config.toml
n_layer = 16
d_model = 640
n_head = 5
n_kv_head = 5
head_dim = 64
d_mlp = 2560
vocab_size = 32768
activation = "tanh_gelu"
norm = "layernorm"
norm_place = "pre"
norm_eps = 1e-06
positions = "rope"
rope_base = 10000.0
rope_fraction = 0.5
qk_norm = false
attn_scale = 0.125
bias = "qkv"
tie_embeddings = false
parallel_block = true
init = "uniform"
init_std_qkv = 0.0229
init_std_o = 0.0284
init_std_up = 0.0328
init_std_down = 0.0328
optimizer = "muon_hyperball"
lr = 0.00946
lr_mult_qkv = 0.4
lr_mult_up = 0.798
beta1 = 0.95
lr_head = 0.00551
warmup_steps = 200
schedule = "wsd"
decay_fraction = 1.0
decay_shape = "exp"
final_lr_fraction = 0.1
batch_tokens = 65536
seq_len = 1024
doc_mask = false
train_tokens = 692100000
steps = 10561
dataset = "wikipedia_en"
MLP neurons of a small language model. Each row is named by its layer, matrix (up: input weights) and neuron, and shows model dimensions 490-585. Each number is 128 + 32 x the weight over its row's rms, rounded and kept within 0 to 255.
A block is one neuron, or neurons of one layer that tend to fire together. Before each block is what it responds to, as a language model described it from the Wikipedia text at the highest values.

Description: Recurring entity-name completions. Final token or word piece of a name or group noun already under discussion, often after to/by/the and before 's: Gold-water, Bun-ts, Chir-ico, Hua.
L12.up39 [139 150 123 137 154  91  87 148 108 116 147 110  71 118 150 108 124 124 179 162 147 105 139 135  91 148 107 159 175  94 172 120 131 120  95 155 134 125 111 172 141 133 106 158  96 106 134 114  94  62 156  76 141 122 142 145 150 105 160 127  99 109  76  77 109 177 101 152 102  84 117 101 144 137  70 133 157  99 149 129 140 154  90 173 114  92 118 135 172 157 132  85 183  96  93 185]
L12.up114 [117 130 143  64 112 137 116 142  95 135 141 140  76 110  95  80 130  89 116 130 112 110 136 189 120  96 174 108   7 132 103 171 120 118 137 136 100 130 156 166 105 193 111 159 128 164 191 175 113  85 139 128 145 102  90 148 121 118 125 123 114 123 113  81 110 116 103 124 100 121 136 136 107 123 118 170 140 174 111 196  78 162 109 156 155 125 169 106 103 127 159 122 141 127 177 111]
L12.up914 [153  95 144 121 136  66  94 135 111 114 147 148 146 136 166 132 106  94 129 144  98 165 102 170 119 117 129 117  85 200 124 201 142 138 140 157 145 130 163 106 126 178  70 127 127 150 112 149  96  87 145 160 144  58 160 116  71  86 157 189 128 137 104  49 158 127 101  97 115 111  93 209 195 135  91 141 187 126 119 176 115 191 141 148 179 125 171 141 222 154 121  31  72  74 102 155]
L12.up1969 [102 101  73 151 159 104 159 111 116 123 122 134 125 128  85 146 101 166 117  77 140 114 140 194 170 155 126  98 129  98 125 178  80  89 105 103 158 110 167 141 135 189  91  84  52 137 139 113 106 146 105  97  78 119 133  86 115 124 119 117 109 123 108 132 193 109  41 159 118  95  78 141 205 142 124 163 206 130 108 170 154 162 132 163 204 108 119 163  92 138 123 153 179 145 150 180]

Description: Mid-clause words in quotes. Function words and verbs in the middle of quoted speech or discourse, especially verbs right after their subject, e.g. and, one, buy, possess.
L8.up1125 [148 114  46 160 131 166 153 156 129 159 142 134 119 159 139 102 101  81 131 116  93 118 123 161  77 157 142 115 128 102 100 119 154 124 175 137  46 175 111 130 167 178 143 134  55 115 144 158  83 103 201 119 128  68 134 120 131  91 100 143 135 158  81 173 143 130 154 137 122 143 140 140 118 158  93 133 141  78 149 138 102 133 107 153  93 162 174 101 168  89 129 148 196 162 122 134]

Description: Repeated entity mention end. Final token or word piece of a noun phrase that re-mentions something named earlier in the text, often after "the": "the song", Ull-iott, Bun-ts, sometimes a following comma.
L8.up2215 [149 130  93  87 151  84 141 159 126 162 131  83  44 125 154  87 139 177  87 121 133 107 155 161 172 177 153  98  73  78 150 197 100 166  63 129  77 161 129 186 162 102  83 150 159 127 111 156  54  99 108 131 131 123 134 119 133 119 125 130 110 168 119 139 197 117 121 145 141 146  96  97 118 156 129 171 101 105 175 147  99 135  95 150 111 144 102  76 152 134  88  74 135 137 166 198]

Description: Start of quoted titles. Opening quote marks, colons and first words at the start of a quotation or title: song/film names, direct speech, lyrics, e.g. "Somebody, "What, : The.
L12.up748 [180 129 126  99 157 124 106 120 136 183  81  83 176  85 158 137 145  85 109 153  83 104 114 108  99 184  94 123 145 146 195 133  99  85  92 134 157 189 152 124 147 158 136 135  74  69  76 116  64 103 138 177 136 104 126 103  86 122 169 125 115 244 181  97  77 144 155 107  94 157  80 134 143 116 108 122 128  84 145 129 119 121 110 138 140 111 124 191 190 107  91 131 140 112  65 135]
L12.up1184 [183 166 156  97 133 113 120 179 159 139 112 136 113  75 119 130 132 152 178 126 121  83 157 136 107 183 126 115 130 197 115 164  88 140 148 138 132 136 188 103 131 160  86  68 132  98  80 118 127 145 142 148 143  66 125   0 123 113 180  88 137 134 144 114 160 151 113 149 125 170 146 101 184 143 155 123 156 123 123 124 117 106  50 126 143 158 117 164 135 142 110 135 138 146 150 162]
L12.up1630 [169 104  49  64  86 148 160 129 141 167 189 139 184 129 200  94 122  89 154 148  83 158 145 122  29 128 122 134 161 135 132  82 152  97 113 127 138  89 142  98 191 138 139 100 115 144 132  98  69 103 100 141  67  61 125 130 125 123 124 128 140 140 194 146 115 107 152 163 152 123  49 142 126 143 132  79 138 145 228 117  61 141 108 121 105 109 111 168 131 112 141  95 135  53 152  90]
L12.up1780 [144  71 109  84 150 171 101 119 166 123  66 111 134 152 176  87 145 123 193 132  73 117  92 178 100 151 124 144 154 189 143  75  97  83 137 150 177 104 161 159  60 157 181  99  71 101 120 123 116  99  94 209 118 132 127 157  92  92 136  86 133 110 137 152  81 125 130  72 172 125 150 173 106  79 128 112 180 152 115 114 150 149 138 120 134  98 111 183 141  55 110  93 151 149  80 119]

Description: Anaphoric "the + noun" references. Generic nouns after "the" that refer back to the article's main subject, such as "the city", "the track", "the building", "the squadron".
L9.up163 [108  84 122 108 168 185 136 102  81 143 123 171 105 182 102 128 114 146 129 138 116 105 133 128 135 114 123 191 117 128 120  67 119 134  82 132 157 116 110  97  46 100  98  61 120 188  98  99 163  80 124 142 181 102 157 176  89 157 100 177 115 138  94 158  84 115 129 159 115 119 160 150 143 108 107 138 163 133 110 119  89 174 108 117  74 135 118 115 112 154 116  88  79 148  69 148]
L9.up381 [130 120 137  43  73 116 194 162  62 125 159 140 123  84 146 144 104 144 106 141 132  42 108 169 135  90 134 136 145 111 211 126 120 144 132  98  97 132 111 148  91 107 152 185 118 126 144 169 111 145  65 156 109  78 183 123 102 135 121 133  88 146 123 161 179 109 167 175 118 131 118 129 149 100 101 115  94 119 148 133 105 188 151 171 144 153 132 146 135 136 130 137 167  85  91 131]
L9.up431 [161 121  99 108 191 142 135 123  95  84 133 104  65 186 191 175 141 167 133 115  15 142 141  91  80 144 182 162 126 190 147 120 149 169  91 112 114 122 115 136 117 100 195 141 111 128 128 140 119 148 101 152 168 134  98 113 121 120 167 144 129  90  11 130  97 104 125 149 131 135 178 182 156 133 108 154 129 127  64  97 122  94 158 144  76  83  70  96 140  29 126 101  95  82 117 116]
L9.up914 [128 131 106 150 161 162 174 144 116 146 154 112 133 162 129 124 123 117 107 165 112  47 154 135 150  85  94 129  99  79 125 130 119  83 123 111  84 133 150 108  52 179 140 124 132 117 162 164 128 134 122 176 142 174  77 110  55 112 205 112 134  96  76 149 151 111 143 140 151 189 108 158 130  84 108  56 139 111 176 131  69 195 171 154  74 136 184 103 169  82  75 100 152 126 100 125]
L9.up940 [129 110 132 114 136  72 111 156 172 117 144 101 120 158 144  94 169 174 126 157 159  65 138 118 124 138 187 123 103  99 139 156 108  84 105 191 136 144  71 127 128  99 157 165 126 161 145 133 131 124 105 139 201 110  94 167  66  88 161 126  90 114 119  95 156 156 148 148 134 159 128 129 139 112 140  98 115 122 108 121 111 128  95 183 169 132 189 122  70 145 113 148 134 168 122 183]
L9.up1043 [116 184 112 106 130  74 122 145 163 154  52 132 184 157 147  87 136 130 168 132  72 112  94 135  89  88 115 144 157 140 162 132 102 127 113 143  30 172 154 142  76 133 148 151  90 104 113  95 111 125 126  60 105 126 124 107 118  85 179 163  90 158  72 168 129 135 105 119 136 203 136 118 152 101  97 127 166 128 131  51 113 167  78  78  97 146 120 130  82 144 106 150 104 147 113 172]
L9.up1184 [142 104 112 100 121 120 113 119 124 115 124 102  83 118  83  41 106 127 133 133  77  89 127  78 174 113  85 125 157 148 135 176  79 165 160 147  97 132 106 165 100 158 145  94  68 151 122 141 115 136 124 107 157  78 127 105 187 123  78  79 110 105  61 127 138 202 126 102 133 181 172 111 123 114 106  95 152  83 115  78 126 173 121  97 113 159  73  99  73 129 142  80 128 189 127 143]
L9.up1353 [ 93 112 108  79 161  48 118 185 108 141 126 173 103 137 211 121 176 143 120 158 144 130  81 106 120 128 122 110 124  83 124 129 152 115 115  94  68 154  72  80 110 160 138 163  92 105 125 126 105  96  85  95 184  94 100  75 171 150 101 136 109 129 127 193 159 126  82 114 149 239 146 184 134 113  81 183 130 105  90 168  79 216 137 151  78 127 101 113 117 151 128 121 154  75  96 180]
L9.up1583 [127  79  87 115 147 104  98 151 100 104 129 134  61  92 145 146  73  95 148 178 106 131 156 119  75 120 137 112 155 140 102 136 140 135 185 107 110 132 142 136  66 145  95 135 142 140 113 144 115 162 147 164 148 154 160 122 161 121  93 177 105 139 140 153 149  96  88 114 155  96 165 134  79 123 127 101 148  97 174  83  90 141 101 141 110 158 130 160 139  94  99 128 121  85  74 122]
L9.up1964 [149 155 159 110 136 173 142 131  97 113 164  44 105 140 144 157 117 155  87 136 121  78 124 108 145 106 125 201  93 109  81 146  86  96 156  46 134 108 102 126  85 107 124 116 111 121 127 156 135 143 142 108 122 129 106 123 144 100 110 100 124 126 114 148 119  82 118 125 148 173 182 124  72 102  60 116 113 218 129  78 114 106 101 141 121 136 145  89 136 117 118  83 194  99 123 157]
L9.up2047 [100  85  82  98 129  79  97  72  74 152  92 130  79 137 162 107  34 126 152  90 100  99 149 183 121 105 149 127 158 139 151  84 110  84 140 121 138 122 188 129 110 127 164 112 129 128 124 115 109 100 115 141 134 141 119  97 120 163 119 144 107 149 134 132 195 122 144 154 168 136 162 146 167 153 137 163 130  96 132 200  69 183  93  84 137 139 142 125 158 114 132 115 127  69  99 194]
L9.up2094 [149 146 162  78 143 125  83 150 182  75 136 134 117  99 175 115  95 143 143 145 101  81  50 163 101 107 150 136 131 142 169 134 127  83 133 146  85  91 139  56 113 146 117 122 145 122 101 104 146 102  88  92 116 141 123 113 120  51 156 130  82 101 131 113 172  83 150 142 143 169 145 129 197 104  86 165 116 121 111  98 133 188 153 172  81 151  96 109 129 124  93 149 100  96 153 107]
L9.up2182 [157  91  97 109 144 135 144  75 128 112 197 181 144  97 130  94  40 105 153 164 107  75 113 143 122  71 126 169 156 105 136 125 114 135 201 129 144 123 137 163 102 104 173 121 141 158  82 124 157 108 135 165 142 123 117 155 123 115 135  92 109 140 142 126 153 148 135 102 158 141 129 147 127  67 117 131 122 119  85  54 157 117  65 161  83 104 135 111  82 130 141 106  74  81  79 108]
L9.up2200 [135 105 114 115 153 153 114 110 152 160 150 193 158  76 128  97  81 139  72 174  64 124  85 142 117 112 188 121 170 166 130 136 158  99 178  68 103 150 101 104 118  49 158 167 125 121 120 114 134 139 110 116 169 109 102 113 149 190 148  97 119 113  98  91 100 121 125 144 133 134 106 123 128 104 103 116 137 108 139 161 112 161 168 167 139  92 107 157 158 133 121 153 127 121 143 117]
L9.up2352 [127  81 137  79 133 177 173 122  70 151 116 101 155 103 110 132 133 154 164 111 143  93  87 128  99 116 133 121 116 115 153 114 152 122 156 117 172  98  55 119 125  96 103 120  86  84 109 121 165  82 172 203  76 133 132  96 145 147  87 120 152 126 129  91 133 126 118 136 100 119  67  79 121 114 120 160 156 182 104 103 142 171 240 114  80 119 129  99  67 125 148 114 131 151 117 157]
L9.up2436 [112  56  89  98 122 151  86 165 140  77 103 102 129 129  89 114 123 146 166 141 105  76 155 116 143 118 148  98 117 148 121 143 102 150 154 129 121 183 138 120 119 132 138 144  93 135 102 100  52 123 117 151  85 137 129  47 156  92 107 103 164 206 105 105 113 129  96  77 130 197 169 132 142 156 142 117 170 152 133  88 137 143 109 115 138 153 188 144  84 126 129 152 113 172 111 126]

Description: Words inside quoted speech. Tokens inside direct quotations, mostly the verb or word right after a subject such as I am, he's got, they should; also the opening parenthesis in titles like Super Dodge Ball (1996).
L9.up43 [113 127 125  82  58  71 128  98  88 140 125 168 104 129 125 113 144  58  85 128 138  89  75 115 187 174 143  45 142 130 103 105  99 143 148 142  85 169 106 138 179 113  80 186  72 150 190 150  74 145 133 153  78 140  91 144 152  84 240 177 131 120 175 123 152 139 112 134 136 126 113 120  77 146  77  80 191 157 187 140 125  86  75 137 100 163  84 130 107 116 101 120  56 135  91 111]
L9.up149 [124  87  70 142  81  71  96 133 168 184 155 125 143  93 171 155 113  71 130 148 118 106  75 146 153 156 151 133 135 115 134 128 126 119 107 138 176 174 124 141 158 134 120 181 103 136  96 153 147 120 186 175  69 134 135 148 102 134 158 149 146 114 107 112  65 168 134 134  64 119 206 122 162 111 175 189  93 109 109 154 124 130 116 138 175 149 112 172 144 122  99 108  97 113  77 131]
L9.up164 [164 109 182 108 150 145 146 161 149 175 136 207 169  87 154 181 133  91 151 131  91 142 161  90 129 201 191 103 141  81 121 130 126 208  61 125 141 138  74 145 148 113 129 155 124  87  44 116  75 162 116 119  83 132  78 105 112 141 148 114 168 128 115 144 137 169 120 140 160 109 145 189  85 133 143  91 138 143 173  98 146 129 104 103 145  99 187  79 178 138  99  84 179 109  96 117]
L9.up348 [117  95 140  97  57 154  96 158 152 116  94 142  86 111 168 124  77  62  79 110 115 150 123 152 112  85 143 166 108 120  94 149 110 128 134 158 171 105  66 122 144 107  98 135 137 167 145 139 134  82 117  88  70 134  67 118 175 113 135 122 130 121 170 172  98 170 113 126 174  80 137 167 154 111 162 126  93 126 118  92 122 169 106 139 118 125 124  92  98 122 176 117 122 131 153  78]
L9.up358 [178 156  90 116 118 174 128 137  89 129 148  96 156 118 124 176 159  61 120 175 148  92 103 108  20 157 106 130 161 119  89 198 172  59 125 133 177 133 112  66 130 150 138 141 118 131  60 194 158 173 177  93 116 145 138  87 103 105 157 148  93  89 138 114 158 109 106 139 183 163 114  80  83  95 148 123 136 125 154 165 125 139 101 140 142 114 152 139 128 112 136 103 140 151  86 101]
L9.up406 [129 107 101  82 152 197 181 138 153 136 157  51 100 137 144 158 150 114 109 119 163 134 104 140 123 113 138 101 109 123 143 148 190 105 190 126 142 173  82 119 163 131 120 152 133 134 101  55 103 149 151 118 140 103 145 139 160 162 107 125 103  54 100 166 101 134 143 113 145 114 113 130 180 109 127 119 148 105 136 122 104 140  89 187 168  93 108 155  73 132  89 123  96 174 105 108]
L9.up637 [156 122 109  72 115  83 136 158 150 169 107 172 123  94 149  81  70  94 130 145 146  86  86 156 102 210 159 148 143 124 156 127 171 130  80 139 110 170 104 166 136 149 155 134  69 149  78 100 100 104 119 122 148 162 128 119 104 125  96  91  84 149 172  74 131 150 169 111  96 155 100  84 150  86 128 157  98 176 129  74 139  94  55 147 142 124 144 108  98 126 122 114 170 133 143 121]
L9.up664 [ 62 136 147 122  74 228 167 132  83 168 118  85 138 168  97 104 172 146 164 150  73 150 145 139 118  78  80 157 125  87 105  98  81 170 110 114 111  87 174 144 158 114 131 125  66 110  90  98 167 156 171 115 128 155 141 129 140 121 118 141  91 118 206 100 167 127 155  75 169 121 104 185  87 153 163  95 116 152 107  76  84 106 120 124 152 110  99 136  72 116 117 121 137  95 117 150]
L9.up783 [119 100 128 119  66 158 178 103  84  84 129 124 156 186 142 120  79  82  96 123  57 128 121 140 181 251 138 164  72 130 147 121  89 102 162 153 158 106  99 121 114 120  88 134 158  95 152 123 150 142 127 104  72 117  81 164 137 163 121 104 178 119 144 104 182 169  92 144 185 134  56 149 134 106 106 120 122 174 118 105 101 121 119 154 132 146 151 118 145  98 126 163 151  71 100 152]
L9.up1039 [113 128  90  99  87 122 179 120 164 197 125  71 152 136 168 188 159 111  88 129 145  88 151 152 136 162 183 114 129 134 112 148 146 153 190 105 129 133  63 126  74 102 113 130 102 134  93 128 152 147 147 123 133  76 200 144 128 124  94 182  90 116 135 154 131 132 126 139 132 146 109 201  96 116  77 177 135 101  97  80 102 138 121 159  89 138 152 128 127 148 157 123 120 124 167  96]
L9.up1224 [155 114 108 117  56 167  78 128 190 204 114 116 163 169 186 156  49  20 145  82  79  91 110 116 118 120 101  87 108 126 141 168 130 119 141  97 160 184 120 143 185 184 127 180 103 143 105 107  99 128  76 186 125  98 127  83 103  62 143 142 123 128 144 167 137 145 120 140 171 168 134 192  97 155 146  80 186 105 107 149  86 123 130  98 106 130  54 139  77 120 159 117 179 144  40  87]
L9.up1270 [143 154  83 116  84 120 138 193 124 175  92 116 135  87 160 142 141  59 111 143 115  63 120 140  97 175  96 124 144 147  90  84 105 112 134  98 147 111 123 151 154 134 104 127 102 169 102 140 114  77 167  87 134 142 156 113 104 145 167 126 151 146 113 138 111 109 120 121 139 160 112 143 134 111 155 138 101 153 183  95 149 128 142 156  98 146 118 130  57 119 119 110 110 127 114 137]
L9.up1663 [141 115 141 116  45  76 156 160 105 130 154  90 137 120 162 180 117 149 102 143  75 107 180 119 152 142 157 142 130 154  99 150 137 171 205  90 105 172  73 113 154  94  89 134  57 184  85 163 122 176  96 137 137  97 128  76 166 127 152 132 136 102 131 131  46 125 178  74 151 145 169 125 203 112 156 132 110 174 171 169  84 102 167 106 103 135 135 105  84 119 181 170 125 148  62 168]
L9.up1717 [ 99 211 100  97  97 145 162 154 140 163  55  66 132 113 198 115 139 113 112 174  56  85  93 163  91 157 166 103 113 118  91 138 172 114 178 113 113 165 184 135 122 112  78 160  74 175 137 183 108 111  65 158  89 100 214 139  74 161  99 126 162  87 145 144  86 196 148 127 129 102 147 158 158 126 137  93 128 125 128 116  95 131 149 141 101 131 107 115  54  90 108 182  99 135 146 109]
L9.up1824 [ 94  67  99 154 153 150 171 119 101  84 155 112 117  90 178 148  93 106  84 130 133  72  73 109 119 154 141 125 125 128 102  65 123 106 142  77 159  98 134 114 135 119 122 144  87 139 186 156  89 134 169 133 150  49 136 193  96 157 116  99 105 105 145 129 144 130  86  81 155 127 145 116 159 115 124 150 161 144  88  95 155 119 113  89 188  95  61 101 118 125  69 134 133 161 148 126]
L9.up2512 [188 125 132 151 121 138 123  97 122  95  89  77 161  92 153 100 172 114 163 144 141 116  96 132  93 137 114 177 121 128 156 112  94 135 133 156 109 184 128 151 137  28 122 126 133 153 121 154 133 182 175  58 100 128 117 133 163 117 106 117 103 148  59 166  80 153  63  60 216 173  66 146 124 119 149 104 120 135 181 139 112  53 146 102 150 150 177 163 137 103 131 189 110 164 147 156]